Weights of a small transformer language model: learned positions, 968M tokens.
MLP neurons of a small language model. Each row is named by its layer, matrix (up: input weights; down: output weights) and neuron, and shows model dimensions 336-463. Each number is 128 + 32 x the weight over its row's rms, rounded and kept within 0 to 255.
Before each neuron's rows, "fires before" lists the tokens most often just after its 100 highest values on Wikipedia text that the model never trained on.

fires before: " ", " the", " is"
L11.up641 [138 190 104 151 114 190  95 108  79 130 132 146 167 109 142  94 193 148  99 110 178 126  92  73  93 114 139 127  37 102 147 132 123 135 157 140 114 181 148 133 158 124 131  70  86 139 118 160 130 117 192 130 146 126 128 106  93  45 119 129 126 140  80 116 184 106 142 134 112 177 117 114 122 150 131 147  79 144  74 151 178 169 104 100 157  86  92 124 115 180 129 151 139 147 128 120 171 133 129 116 106 103 160 161 146 148 179  96 105  65  76 121 149 158 147 140 124 129 130 123 106 108 144  98 138 159  96 120]
L11.down641 [153  85 182 152 144 108 126 125 127 119 117 112  94 117  95 158 100  63 138 140 133 124 150 132 228 150 141 121 139 114 125  97  98  96 148 146 145  62 119 131  51 148 106 135 118 100 179  59 105 114 107 122  88  98  90 140 135 173 138  93 126 108 122 178  79 147 107 125 141  89 122 103 163 170 172 152 143 119 143 136  93 125 116 117 102 176 163  88 115 108 157 109 112 127 152 133 139 157 158 124 141 174  79 119  64 105  91 166 168 124 130 154 119 114 165  70 135 160  97 122   0 112  39 150 118 147 171 110]

fires before: "0", "2", "1", " ", "4", "3"
L9.up290 [ 83  92 135  85  67 116 176 143 204 158 125  99 138 147 142 138 169 122 197 104  97  99  94 175 154 124  89 166 117 146 100 106  88 112 157  88 137 114  99 117 150 109 130 127 124 121 157 141 122  99 139 105 127  80 138 136 134 115 173  90  99 187 162 123 134 110 175  87  49  82 148 173 107 175 125 150 100 100 101 151 113 152  98 156 166 120  84 137 152 155  68 129 131 129 120 139 121 131 164 141 150 195 142 104 177 148 142  94 182 126 104 141 126 100 108 146 215  88 131 115 132  93 131 131  85 110 108 176]
L9.down290 [ 84  87 143 107 141 129 129 114 111 211 153 163 134  82 127 167  90 116  84 156 153 142 127 129 138 122  83 121 135 156 182  78 143 145 113 107  57  97 117 142 129 109 149 128 182 199 132 143 185 111 143 153 120 106  82 130  94 148 103 113 130 164 146 118 110 112 176 170 126 110 157 100 100 113  52  98 118  65 167 108 131 113 103 162 140 140 125 120 111 165 176  71  57 109 138 159 172 114 140  97 147 156  95 156 102 106  96 103 112 149 116 155 169 175 117 140 122 157 156 147 147 118  82 181 127 116 122 111]

fires before: "\n", "1", "4", ";", "–", " years"
L11.up1804 [183 121 166 121  71 123  93 173 110 160 110 138  39 113 135 114 128 108 114 190 150 134 143 146 188 157  58 165  86 129 112 101 151  83 141 103  72 146  63 150 166 180 142 151 129  91 141 104  52  84 182 152  79 144 149 145 177 167 178 136  85 169 103 148 127 126 142 100  37  71 103 140 201 126 128 170 144 106  81 187 179 138  75 127 147  66 117 129 147  40 127 174 130 149 116 117 125 103 167 212 158 108  85 127 135 162 137 117 141 142 122 143 121 150 174 157 115 120 122 135 115 164 119 113  90  69 121 110]
L11.down1804 [142  98 137  69 105 110 128 139 147 167 130 118 165 119 118  86 151 160 135 127 189 158 107  99 158 169 121 132  96 135  62  69  71 126  58 189 131 118  78 100  89 156 164 170 116  94 124  55  81 118 143 143 179  81 124 127 125 130 165 111 133 108 146  68 132 166 127  72  72  99 182 156 116  77 145 109 146 113 119 100  70 115 157 125  96 113 221 132 160 109 179 101 109 126 113 136 149 143 135 123 135 116  97 125 112  70 192 155 150 102 143 155 130 126 148 108 151 134 122  96 248  98 181 140 175 123  73  91]

fires before: "2", "1", " |", "3", "8", "4"
L9.up129 [147  71  70 126 105  91 134 170 168  94 121 136 104 121  99 151 147 120 187 116 170 151  78 173 166 121  89  82  88 145  99 140  99 161 122  99  79 133 153 136 184 146 131 156  87 104 102 114 153  98  98 142 127 154  39 174 108 215 132 136 151 131 158 143  78 122 124 174  79 125 148  97  99 128  77 165 162 112 119 103 112 128  97 167 132  87 135 163 104 127 152 130 151 125 126  61  91  73 136 131 155 111 129 120 132 159 136 102 128 209 129  79 184 135 128 161 107  82 158 129 131 113 160 124 152 141 119 114]
L9.down129 [ 95  81 160 121 150 116  58  97 170  84 192  75 159 132 100 159  78 149 121  84 131 131 122 126 167 172 163 147  98 118 100 166 101 137  97 151 121 143 173 128  83 124 172 164  93 127 143 169 137 162 156 148 137 105 127 114 138 143  78  79 159 128 141  74 165 105 158 114 172 123 172 111  88 116 129 174 152 130 113  85 169 116 122 106  91 142 113 121 115 167 166 114 149 139 170 185 157 157 126  88 148 157 193  51 153 156 200 125 151  93 130 126 122 155  85 128 142 136 136 103 166 143 116 144 107 175 158  61]

fires before: ","
L11.up1885 [120 154  70  90 166 105 127 131 148  67 153 113 119 189 165 107 148  59 135 144 126 143 110 156 132 110 100 156 170  77  85 118 119 159 115 171 155 118 130  59 146 161  88 174 125 138 116 126 116 111 119 131 150  83 138 178 122 115 119  91 153 103 175 106  85 122 149 142 113 160 113 158  90 106 131 118 155 148 117  96 199 142  94 222 153 123 152 101  55 127 130 105 119 102  98 148 116 115 101 105  80  87 149 120 108  84 120 137 188 117 101 151 133 206 115 103 143 118 160 194 132 118 117 153 101 138 135  90]
L11.down1885 [151 123 130 136 157 100 213 151 150 135 122 116 114 152 149 136 128  80 110 109 108 141 114 178  91 102 119 109 128 129  96 130 119 147  68 114 151 122 164 112  83 142 129 132  94 126 144 159 151 134 137 148 145 116 145 173 154 143 187 103  94 177 129  44 127 177 133 136 126 134 188 102 156 135 118  71 137 138 185 144 136 115 102 145 154 130 131 139  91 162 120 111 149 100  87 152 129 124  98 118  69 108 173  74 156  96  77 190 148 142  90  95 157 134 111 157 100 125 175 132 165  94 149 190 176 120 113  84]

fires before: "0"
L11.up1160 [117 145 171 129 104 155 155  60 103  95 108  40 140 159 125 141 120 169 114 139 146 104  80 211 171 138 141 171 150 106 167  81 110 143  55 142 151 113 143 133  98 122 129  76 157 124  89 101 148 172  81 109 123 168 139 108 143 130 131  88 114  94 112 167 124 126 118 126 138 147 124 132 241 131 127  89 195 168 131 169  98 201 150  98  94 133 119 125 151 148 171 140 146 189 138 124 111  90 103 127 115  65 116 159 123 163 158 126 124 138 102 141 124 137 136  90 134  68 124 131 138 115  93 144 174 134 154 132]
L11.down1160 [128 138 161 126 133 139 176 146 107 160 135  76  86 113 122 130  83 118 111 133 188 142 157 161 142  93 136 102 126 153 181 128 137 145 128 109 178 119 110 103 105 110  98 105  96 106 143 175 127 188  81 154 147  81 188 230 171 202  98 108 171 104 147 147 126 173 127 120 105 131 153 184 162 124 151 171 108  90  89  92 144 118 113 160 194 144 174 105  83 142 146 154 122 140 148 106 159 146 106 156 144 107 212 120 106 110 109 108 159 203 175  95 153 104  83 149 111 159 128 128 172  94 129 138  86 148 135 110]

fires before: "2", "3", "4", "5", "6", "8"
L11.up306 [110 102 151  92 147 118  95 123  68 108 165 122 153 105  60 122 181 135 118 125 135  83  95 129 147 170 135  86 135 115 155 130 128 124 188 130 141 139 150 110 216 124 122 133 106 157 125 120 158 141  56 168  65 134 130 140  66 172 143 135  98 129 141 121 166  97 155 148 131 169 164 132 156 126 133  92 106 159  87 164 163 131 121 117 101  58  74  92 118 120  64 148 161 170 182 109 135 128 139 119 148  72 104  99 141  96 168 114 198 178  73 143 119 106 140 136 112 111  83 188 150 141 121 133 198 192 139 126]
L11.down306 [129 156 141 125 114 106  71 114 195 158 103  97 172  70  95 137 143 158 108  70 121 142 121 131  68 126 171 116 164 131 167 123 158 101  73 103 111 117 105 159 106 140 132 138 153 110 159 150 146  79 169 128 171  97 143 104 183 177  68 145  89 118 140 105  98 161 126 162 165 136 134  87  91  98 191 109 105  71  93  65 118 135  55 148 133  87 201 134 107 157 161 155 121 133 180 164  72 104 176 182 121 113 116 167 145 190 130 131 136  95 151 147 173 100 145 108 180 190 126 148  93 113 114 150 118 127 146 103]

fires before: "1", "2", "0"
L11.up789 [137 107  79 152  97 142 143 109 125 148 152 101 131 145 124 108 158 189  94 143 124 132  94 154  64 143 136 114 140 142 122  87 138 115  32  53 127 165 164  87 169 122 135 189  55 113 120 108 139 110 220 105 154 130 186 118 153  95 116  99 155  87  74 125 135 108 147 160 125 119 207 142 140 167 164 124 203 116 155 158 162 194 134  88 120 123 113 165 131 154 151 127 184 145 111 131  75 161 130  87 200 114 139 169 168 125 133 113 164 119 155 169 126 116 185 145  92  98 101 127 151 174 117 125 156 156  91 149]
L11.down789 [ 97 143 144 114 123 169 137 126 121  76 156 101 199 132 116 164  99 139 160 150  87 147 135 171 156 145  94 147  74  35 116 154  98 131 142 131 116 108 135 199 114 131 121 160  92  90 118 126 108 119 167 154 149 126 141 158 100 115 128 157 130 162 115 141  90 126  83 177  88 143 105 140 150  65 157 125  69 127  73 134 137 162 140 170  82 139 152  86 150  89 172 166 103 100 156 111 140 155 178 120 164 155  92  65 111 172 149  99 130 127 153 158 116 158 212 122 140 165 167 124 157 141 133 116 132  94 111 161]

fires before: "1", "0", "3", "9", "4", "2"
L9.up670 [145 123 109 134 149  86 112 134 179 179  73 127 113 126 149 135 145 118  82 143  84  98  86 157 163 137  80  93 154 136 118 131  74 135  95 112 145  97  95 140 144 108 108 111 166  18 183 169 117 148 119 142 179 172  63 140 128 163  67 138 135 134 108 125  83  87  78 151 130 123 123 160 164 104 119 143 172 195 145 107 148  63 145 132 144 179 148  92 109 127  99 161 195 135 119 141 192 133  81 167 172 151 179 109 108 119 127 111  92 117 103 136 148  99 150 181 130 140 175 124 119  99 158 165 144 120 152 163]
L9.down670 [ 90 127 128 141  59 143 133 116  67 151 151  91 120 176 176 117 150 103 117  94 109 167 170 103  79 126  77  92 113 108 100 140  36 132 158 143 115 125 114 171 131  91 178 142 113 202 123 167 143 109 136  96 160 134 216 112 172 106 112 124 118 142 124 173 139  89 113 135 128 143 150 133  70 147 171 158  78 156 162 135 157 155 114 137 115 141  95 163 127  53 171 107 112 180 124 168 118  89 158 174 173 135 124 131  91  83 133 185 191 166 212 154 106 126 135  71 130 150 125 121 144 157  91  69 116 148 141 137]

fires before: "5", "4", "3", "6", "2"
L11.up551 [133 150 116 120 167  90 109 150 144 116  66 116  99 107 162  87 172 163 117 101 166 143  94  54 175 130 116 115 106 116  18 147 112 132 148 125  95 158 123 160 153 183 118  63 120 168 155 162 141 130 133 126 119 113 103 150 145 108 126 165 113 185 178  67 175 150 132 128 113  65 116 154 127  89 120  96 168 108 115 165 169  62 122 165 162 125 112 101  79 151 124  98  77 135 143  56 158 125 132 186 135 151 144 107  63  79 137  99 177 161  62  63 129 133 122 122  73 117 140  79 147 112 134 162 119 117  90  98]
L11.down551 [151 106 156 130 161 135  92  95  99 123 190 115 133  90 101 139  50 102 110 118 136  55 116 123 105 125 141 160 162 198 141 143 248 122  55 195 162 136  82 140 118 132 159 132 133  91 111 169 145 137 178 170 151 133 128 148 137  85 173 147 195 137  85 146 187 181  82 121 200 142 107 107 131 179 125 169  94 157  94 177 186 158 122 171 126  83  93  99 110  78 181  70 143 151 141  88 113  83 117  68 142 140 183 125 141 101 174 101 148 114 122 109  71 123 154 109 145 139 164 119 192 155  79 123 159 134 116 154]

fires before: "1", "2", "5", "9"
L11.up1084 [ 80 141  73 119 200 118 103 146 146 137 134  69 118  82 113 100 172 196 129  87 159  79 103 216 139 146 167 108 141 127 168 170 158 116 145 126 139 163 150 119 144 128 119 151  81 138  92 207 184 117  75 163 129  99  79 148 111 110 181 160 136 170 176 101 109  80 188 117 141 177 173  66 151 113 145 174 186 131  96 123  86  72 141 142 111 119  88  80  87 155 108 177 163 162 136 111 139 118 171 137 140 133 148 105 103 166 138 107 174 148 173 135 144 153 106  74  90 141  35 125 197 183 173  72  97 133 116  66]
L11.down1084 [105 108 125 166 100  61 118 115 161 129 151  99 104 136 120  74 161 103 137 164 156 114 146 100 162 131 137 170 147 114  89 163 159 103 145 171 142 165 180 136 148 130 121 164 146 111  78 158 112 154 156 119 130 161  87 157 169 125  80 117 118  91 109  98 155 114 168 168  32 137 116 178 152 123 135 151  69 146 152 144 170 126 126 137 131 150 137 159 100 123 132 154  99 175 109 134 136 137  86 100 111  77 121 119 137 178 167 144  30 108 141  94 154 173 142 120 117 152 165 101 127  88 166 156 137 143 103 141]

fires before: " |", "1", " |\n", "\n", "."
L9.up614 [128 183 197 164 127 108  94 100  91 113 153 159 115 121 123 151 129  45 109 130 142 126 121  88 190 106 168 187 154 144 123 162 144  89 140 114  79  64 117  97 153 169  98 119  93 159 179 135 138  71  89 143  53 106 110 142 148 135 130 121 127 114 122 152 179  71 128 198 150  96 123 138 166 152 121 114 151  69 164 136  95 181  86 124 111 120 100 136 140 122 132 178 147 171 112  91 145 132 124 129 139  49 123  69 159 138 127 171 115  88 165 171  75 143  77 109 105 105  70 117 123 133  81 134 129 104  94  88]
L9.down614 [107 113  97 141 135  75  86 151 125 153 144 101 174 121 168 163 167 231 126  63 163 122 162 145 120 134 100 142 125 148 122  93 133 146 118 162 178  91  95 123 106  89 105 156 132  93 144 142  87 201 156 139 166 106 146 134 150 142 142 138 100 121 192 127 102 124 178 118 118 166 130 142 111  95 168 190 132 177 179 145 153  84 165 120 127  95 171 143 129 125 138 145 134 117  95 131 113  91 102 214  84 101 105 115 138 149 102 116 134 113 177  71 150 124 130  50 156 139 160 107  80 166 173 100 120  84 152 130]

fires before: " and", ","
L11.up178 [124 114 127 105 118 112 100 158 132 151 143 114 131  87 142 128 115 122 109 150  50  95 158 137 164 143 157 146 133 138 177 136 150 144 142 107 128 136 145  98 132 151 137 132 115 127 113 129 122  66  71 113  82 172 143 166 154 100  74 200 119  66 128 143 123  79  55 127 149  99 228 167  29 163  96  43 189 146 133 109 102 104  67  96 103 149 101 178 112 126 171 138 131 115 135 112 138 176 124 191 100 132 110  92  98 128 115  97 101 103 120 102 124 172 128 151 149  98 168 160 145  54 145 160 105 163 102 105]
L11.down178 [164 117 174 177 132 192 144 156 143 138 133 115  73  62 169 172 134 183  82 146 130 105 163 145 167 112 165 110 166 128  79 150 150 127  85 150 134 124 119  94 159 116 126 105 136 134 126 175 109 126 130 100 124  90 156 142 181 147 154 206 140 143 164 131 145 100  92 105 155 103 138 143 149 129 161 129 134 142 215  99  91 103 130 146 160 174 147 204 165 146  95 155 128 114 123  95 148 158  96 135  67 180 181 109 173 110 128 158 131 144 199 120 180 126 128  92 157 134 182 139 168  60 126 160 151 118 134  70]

fires before: "1", "2", "3", "4", "8", "6"
L11.up1108 [134 159 171  80 152 144 127 113 158 196  77 168 137 137 109 136  99 157 149 121 140 109 127 159 104 102 105 101 116  98 176 135 129 132 159 154 159 104 135 191  59 175 114  94 148 120 155 162 148  99 113 147 156 130 126 128 131 132  87 113 117 151 113 195 126 154 156 154 151 159 158 162 125 134 132 142 146 168  95  98 123 163 186 110  99 141 140 192 129 156 148 137 156 129 133 105 109 174  87 199 138  90 113 130 152 131  93 118 127 112  95 155 168 168 166 204 107 146 140  92 106  68 101 140  81 119 133 131]
L11.down1108 [126 109  93  97 103 139  24 130 103 142 138 134 112 119 106  88  90  64 113 129 147 141 195 138  81 119 112 161 120 163 156 139 171  76 143 124 111 137 121 123 162 135 168 131  87 176 145 114  56 178 155 107 140  72 104  92  80 174 113 142  82 165 136 111 179  98 133 134  99 133 151  96 141 113  91 105 105 103 118  47 169 123 125 127 115  71 115 127 126 153 129 149 136 149 185 176 115 169 132 167 122 119 147 142 120 158 122 127 149 163 122 112  88 130 122 117 103  83  88 124  70 133 137  86  95 115 121  99]

fires before: ".", "″N", " |", "6", "2"
L11.up1887 [161  94 140  78 117 186 111 152 122 122  96 114 152 150 147  91 119 137  94 148 130 122 123 158 139 168  91 106 104 132 130 137  87 131 149 127 105  96 114 117 103 115  95  71  84 182 103 113  88 133 138 103 109 144  98 193 139 171 167  96 212  99 164 146  85 136 165  48 208  51 155 132 137 106 117 115 125 132 144 125 100 110 138 160 168 117 144 121 144  97  96  81  34 154 100 117 140 161  77  74 143 194 136 112 147  75 114  98 118 120 132 115  82  96 158 136  25  95 176 130 142 120 140 141 158 148 113 146]
L11.down1887 [141 164 114 148 132 169 182 155 153  83 166  99 136 139 132  87 122 111 102  91 139 145 208  72 167 123  98 138  92 167 111 159 107  90 142 138 152 153 103 136  84 177 123 125  28 100  86 159 144 114  93  68 102 123 192 106  82 115 136 144 182 179  79  62 111 162 124 122 142 128  75 182 125 165 134 186 149 121 117 195 121 145 149 154 220 120 151 159  83 171 179 135  84  62 149 128 147 162 139 104 126 139 107 155 147 144 125 166 146 109 128 149 115 170 118 158 147  99 126 198 165 112 150 162 127 101 143  53]

fires before: " ", " the"
L11.up720 [164 143  89 148 131 160 170 147 146  67 118 198 127 158 173 159 137  96 153  42 129 167  78 145  71 115 126 122 107 121 100 168 154 144 120  69 121 197 157 143 149 149 219 145 139 120 145 165 160 130 124 134 139 151 193 162 128 120 160 155 233 149 138  96  89 179 150 151  82 132 109 124 147 156 139 122 101  75 140 156  86  84 159 143 182 110 122 174 104 138 195 146 145 156 126 149 195 151 119  88 144 100 114 117  91 163 137 120 149  84 104 145 120 145 102 174 136 130 125 141 182 136 123 138 171 132 128 114]
L11.down720 [144 142 124 110 112 151  80 177  98 140 191 109  96 100 132 192 101 177 125 152 119  89 184 145 174 147 127  64 129 101 181 117 120 111 156 123  77 163 101  97 145 111 118  96 101 142 145 127  92  89 166 192 167 167 176 132 109 136 116 176  92  91 139  64 203 158 119 154 141 117  72 123 128 178 126 139 110 246 118 118 105  88 141 135 118  96 110 191 178 135  64 163 140 101 129 123 159 114 176 102 107 137 140 179  77 102 113 131 190 144 142 116 148 103 108 120 193  75  98 101  37 155 111 155 128  76 117 157]

fires before: "|", "-", " "
L9.up789 [147 124 150  95 133  80 112  94 188 142 137 180  95 159 156 110 120 109 150 140 120 132 110 108 162 158 176 103  71 155 166  81 113 145 159  73 160  89 159  98 173  75 127 122  84 152  97 154 117 124 100  54 135 106 133 107 100 109 101 122 113 119 138 135 110  88 125 123  71 137 142 127  42 166 116 136 183 152 146 158 115  86 125 136 170 153  18  95 170  93 119 147 149 151  64 134  91 129 140  81  81 151 120  97 162 106 111 128 110  88 132 106 138 168 140 174 140 164 132 103 165 163 130 109 149 182 148 142]
L9.down789 [ 89 184 113 107 128 128 146 130  99 119 141 143 145  67 130 171 148 148 169 122 156 167 138  90  84 158 137 133 151 131  89 168 115 174 167  82 118 120 143 104  88  90 176 151 130 127 110 122 132  90 123 159 140  89 143 114 128 138 130 140 122 121 102 110 159 175 208 125 142 126 153 159 146 155 168 104  45 102 114 117 101 135 141 165 105 113 145  78 108 107 155 150 113 144 124  95 109 143 118 189 121 147  52  85 133 149 147 133 100 163 116 142 116 132 128 158 167 171  94 156  82  77 123  73 103 107 107 127]

fires before: "1", "2", "3", "4", " |", "8"
L11.up2043 [117 105  82 105 125 164  89  82 141 116 141 105 127 126  30 163 177 147  84 126  81 105 115 120 113 104 134 173 123 116  68 137  91 198 107 173 131  51 171  67 114 155 156 113 163 150 105 178 118 165  80 129 112 111 102 128 148 147 107  89 136 118 125 222  77 148 135 182 114 136 132 116 113 116 118 128 167 176 180 127 107 130 130 165 159  97  85 147 113 129  49 130 171 171 105  75 164 128 116 180 127 103 109 107 102 126 116 170 158 129 165 151  83 179  95 179 146 105 102 118  96 192 129 180  82  91 155 190]
L11.down2043 [100 120 172  78 171 146 144  94  87 137 110 136  92 113  71  88  94 200 136 155  95  98 108 152 123 105  91 160 144 106 178  93 134 163 156 132 110 114 128 123 133 119 125 109  68 161  77 113 136 117 137 117 124 142 142 119 146 138 173  76 129 116 152 111 119 116 150  76 165 159  83 128 127 118 129  91 105 144 120 103 148 157 163 159 104 146 126 134 131 136  85 106 103 144 111 112 122  98 116 184  99 169 166 190 159  83  79 137 205 111 153 140 118 109 164 110 128 149 191 132 134 154  82 186 142 131 161 124]

fires before: " ", " to", "4", " the"
L11.up1260 [114 130 112  89 128  77 126 141 121 147 127 101 167 145 125  96 123  72 177 202 107  70 107 138  74 110 145 116 162 125 126 128 160  75 111 123 141 118 187 149 167 106 116 133 125 121 128  63 110 146 150 114 108 123  73 137 147 138 172 104 138 105 140  69  97 182 106 135 150 182 125 133 137 128  93 133 152 173 177 155 116 146 140  97 218 158 101 112  76 144 171  80  88 130 103 124 105 155 105  88 199 132  69 127 156 102 173 164 135 145 118 130 163 121 129 151 194 184 154 158 119 102 103  73  75  90 144  90]
L11.down1260 [148 130 128 148  39 137 156 109 120 116  98 131 131 124 153 102 193 151  39 147 148 154 109 113  82 128  83 108  92  93  76 108 124 138 127 175 112 138 131 152 145 126 172 140 180 125 121 164 115 124 190 106 139 102 164  85 113 136 130 121  97 107 132 132  70 210 133 166 132  90 129  81 153 155 123 184 135 137 148 206 110 126  94  91 165  98 191 129 131 169 146  99 133 165 112 134 178 145  48  93 134 161 145 130 122 164 194 198 119 124 168 151 123 163 193 131 104 162 120  80 139  93 148 199  89 180 119 144]

fires before: ",", "9"
L11.up144 [110 142  89  62 171 136  89 138 137  80  77  85 138 164 147 113  75 120  50  80 131 119  97 107 123 123 184 147 164 109 164  86 107 155 107 101 142 173 114 185 139 111 138 161 121  87 147 134 109 136 104 141 115 165 173 107 156 125  79 138 128 132 150 104 111 138 151 136 140 168  81 173  69 143 228 143  60 133 102  95 174 164  76 177 119 125 149 144  89 140  83 105 118 133 193 156 142 184 139 148 133 141 121  85  86 157 135 155 109 101 149 137 149 138 183 127  81 117 122 142 136 138 145 128  86 128 124 138]
L11.down144 [137 176 107 158 111 127 125 110 121 136 116 118 147 166 149 126  72 120 142 104  69 137  34 159 118  98  89  69 132 139 144 107 152 126  86 122 130 142 129 111 176 157 120 137 106 141 108 185 173 154 152 153 148 133 156 179 161 158 118 145 117 147 138  32 122 161 164 161 127 126 122 167 135 134 180  83 161 109  97 168 118 177  85 135 109 152 175 143  88 154  60 176 106  61 113 145 159 106  45 101 112  56  97  78  78 118  97 167 118 193 137 109 130  62 129 109 140 128 183  73 119 102 139 144 123 187 149 117]

fires before: " to", " as", " in"
L11.up1805 [145 129 135  96 163  83 152 127 114 139  93 122 136 139 151  88 136 137 122  62 131 111 170 204 130  77 143  82 149 118  82 165 197 152 151 139 137  56 108 144 102  99 153  56 124  99 191 110 145 141 133 163 169 161 124 176 131 134  67 180 180 164 114 154 175 136 101 126  87 140 111  68 136 163 138  95 150  93 133 155 105 114 153 149 109 117 106 122 153 178 132 179  97 158 123  75 123  55 167 116 169 130 124 114 153 137 211 135 160 158 110 164 173 111 151 151 127 150 103  78 102 152  88 157  86 156 118 161]
L11.down1805 [145  99 170 179 167 164 121 203 157 172 152 118 162 110 127  78 107 156 152 124 156 160 127 166 141 111 138  82 152 142 102 125 156  94 145 146 136 137 156 139 145 202 131 108  96 155 130 100 151 144 170 146 113 166 145 135 153 174 182 132 141 114 130  90 166 122 108  91  87 100 109 146 116  78  73 100  70  41 123 153 148 148 160 114 117 154 149 115 165 123 144  76 183 147 124 131 130 128 170 195 110 101 122  70 130 119 150 149 102 143 114  67  86 127 149  80 103 145  99  79 132 172  71 141 149 115 185 160]

fires before: "6", "5", "7", "1", " of"
L11.up326 [108 143 168 154 113 115 176 132  23 136 150 104  98 105 119 116 143 146 135 143  99 104 142 123  71 105 132 122  74 131 139 105 114 121 115 123 111  91 108 113 183 172 146 134 138 129 167  90 128 174 128 142 105 164 154 144 172 109 109 200  95  71 117 169 100  91 206 142 163 113 189 123 134 115 123  62 101  69 108 105 196 105 125 125 119 173 117  91 156 117 126  95 176 140 121 146 173 153 112 127 111  96 144 103 137 148 194 138 138 144 106 144 112 142 127  63 114 196  83  97 140 160 134 132 118 119 142 149]
L11.down326 [169 103 160 202  92 118 111 113 155 104 138  91 119 134 113  91 139 128 121 170 205  84 166 193 170 106 158 107 126 141  92 103 188 119 101 127 116 112 152 158 129 121 166 127 116 147  55 168  85 135 127  96 115 163 135  85 162 167 116  98  95 112 109 119 179  85  84 150  47 141  78 175 130 137 124  96  92  64 127 173 100 161 187 137 177 136 129 169 176 155 148 101 114 132 165 111  81 126 129 145 159 127 190 127 113 199 173 152 152 144 132 172 132 149 182 131  99 103 108 166 204  91 157 111 106 150 136 165]

fires before: "2", "4", "0", "1", "3", "5"
L9.up398 [173 154 191 141 186  94 132 122 133 107 127 125  70 130 157 147 141 151 142  79 116 121 118 127 141  92 111  79 140 143  91  39 140 169 137  95  97 146 163 108 138  83 124 137 107 124 115 101 128 147 144 115 113 111 158  95 136 143 133 143 102 142 195 101  88  94 104  41 105 163  86  88  86 195 209 116 150 135 181 180 132 125 120 110 115 127 142 131 165 113 139 117 101 160 176  99  96 141 143 149 129 120 117 173 203 146  99 100 156 156 155 179 131 127 151 145 124  55  97 111 104 131 195 156 167  86  94 193]
L9.down398 [102 144  81 165 149  76 117 110 151 113 122 106 101  92 138 198 100 154 123 136 149 169 107 157 160 159  86 138 132 153 150 152 108 107 136  93 119 148 107 165 134 176 166  57 120  81 107 120 129  79 125 139 100 141 109 124 145 159 141  73 146 150  90 130 145 143 125 112 162  73 113 158 181 113  68 163 142 126 122 107 144 125  98 156 154 177 106 155 172 100 185 145 145 106 144 164 103 109 130 157 100 118 132 222 105 188 131 148 155  94 112 146 163 119 120 197 102 170 143  84 164 135 121  82  45  89  98 173]

fires before: " by", " to", " in", " of", " from"
L11.up626 [121  85 152 105 130  75 150 123 115 135 117 145 156 157 131  98 147 113  90 189 156 148 112 123 124 141 151 106  87 140  70 171 132  97 169 119 167 137 147 128 119 100 125 177 131 176  92 129 150  73 160 111 108 126 111 128 184 119 138 139 105 113  64 178  93 115 113 155  99 143 149 131  86 151 200 135  84  93  89 147 185 104 175 139 114 108 119 158 168 163 171 126 104  94  98 128  85 122 148 115 121 148 175  76 185 124 151  83  91  94 179 133 103 126 173 149  90 174 102 113 154 129 117 165 156  92  79 127]
L11.down626 [144 146 131 155 159 167 134 131 105 104 128 140  97  92 107 122 117 115 102  97 147  55 126 101 182 124 137 111 153  90 143  94 140  96 147 176  68 111 114  98 112 149 135 113  97  97 132  82 153 148 148  98 112 136 156 142 165 106 161 153  86 156  97 159 161 105 111 129 148 182 106 137 212 113 132 137 142 101 125 172 139 166 149  59 119 204 168  66 121 145 134 126 134 130 112 166 104 125 120 159 122 146  95 156 124 156 166 180 109 193  94 117  93 103 146 164 133 115 176 192  73 201  87 102 152 105  73 124]

fires before: " ", "9", " to", " of", " that"
L9.up1519 [131 129 103 126  83 119 116 120 152 137 116 106 149  89 160 115 117 162 131  79 181 145  90 143 117 178 121 139 126  99 201  86 157 195 106 107  97  73  73 177 175 180 139  85 214  95 196 129  46 114 132 151 146 173 106 159  44 135 162 172  95 101  77 141 166 139 121 116 121 136  84 201 126 157 167  90 152 138 160 127 153  77 136 137 149 113  88 128 125 165  74 131 113 164  88 110  90 157 135 144  88 134  97  89  93 156 119 142 147 125 133 186 142 172  93 127 127 169 101 156  89 131 130  89 140 202 119  88]
L9.down1519 [109 183 125 114 159 104 122 119 162 148 140  62 152  90 139 138 127 127 172 122  93 123 162 102  90 150 111 156 183 151 134 123 193 147 129 136  95 135 140 147 154 144 160 166 144 127  71  95 102 104 190 143  76 138 129  93 140  89 167 138 138 101 126 133 202 110 140  95  86 138 187 117 148 100  72 128 126 111 185  92  86 115  78  79 112  99 142  59 137 145 182 136  92  64  92 146 156 128  99 128 172 119 138 107 116 154 163 155 106 190 169 149 159 130 117  68 141 148 128  91 129 154 118  95 153 137 130 158]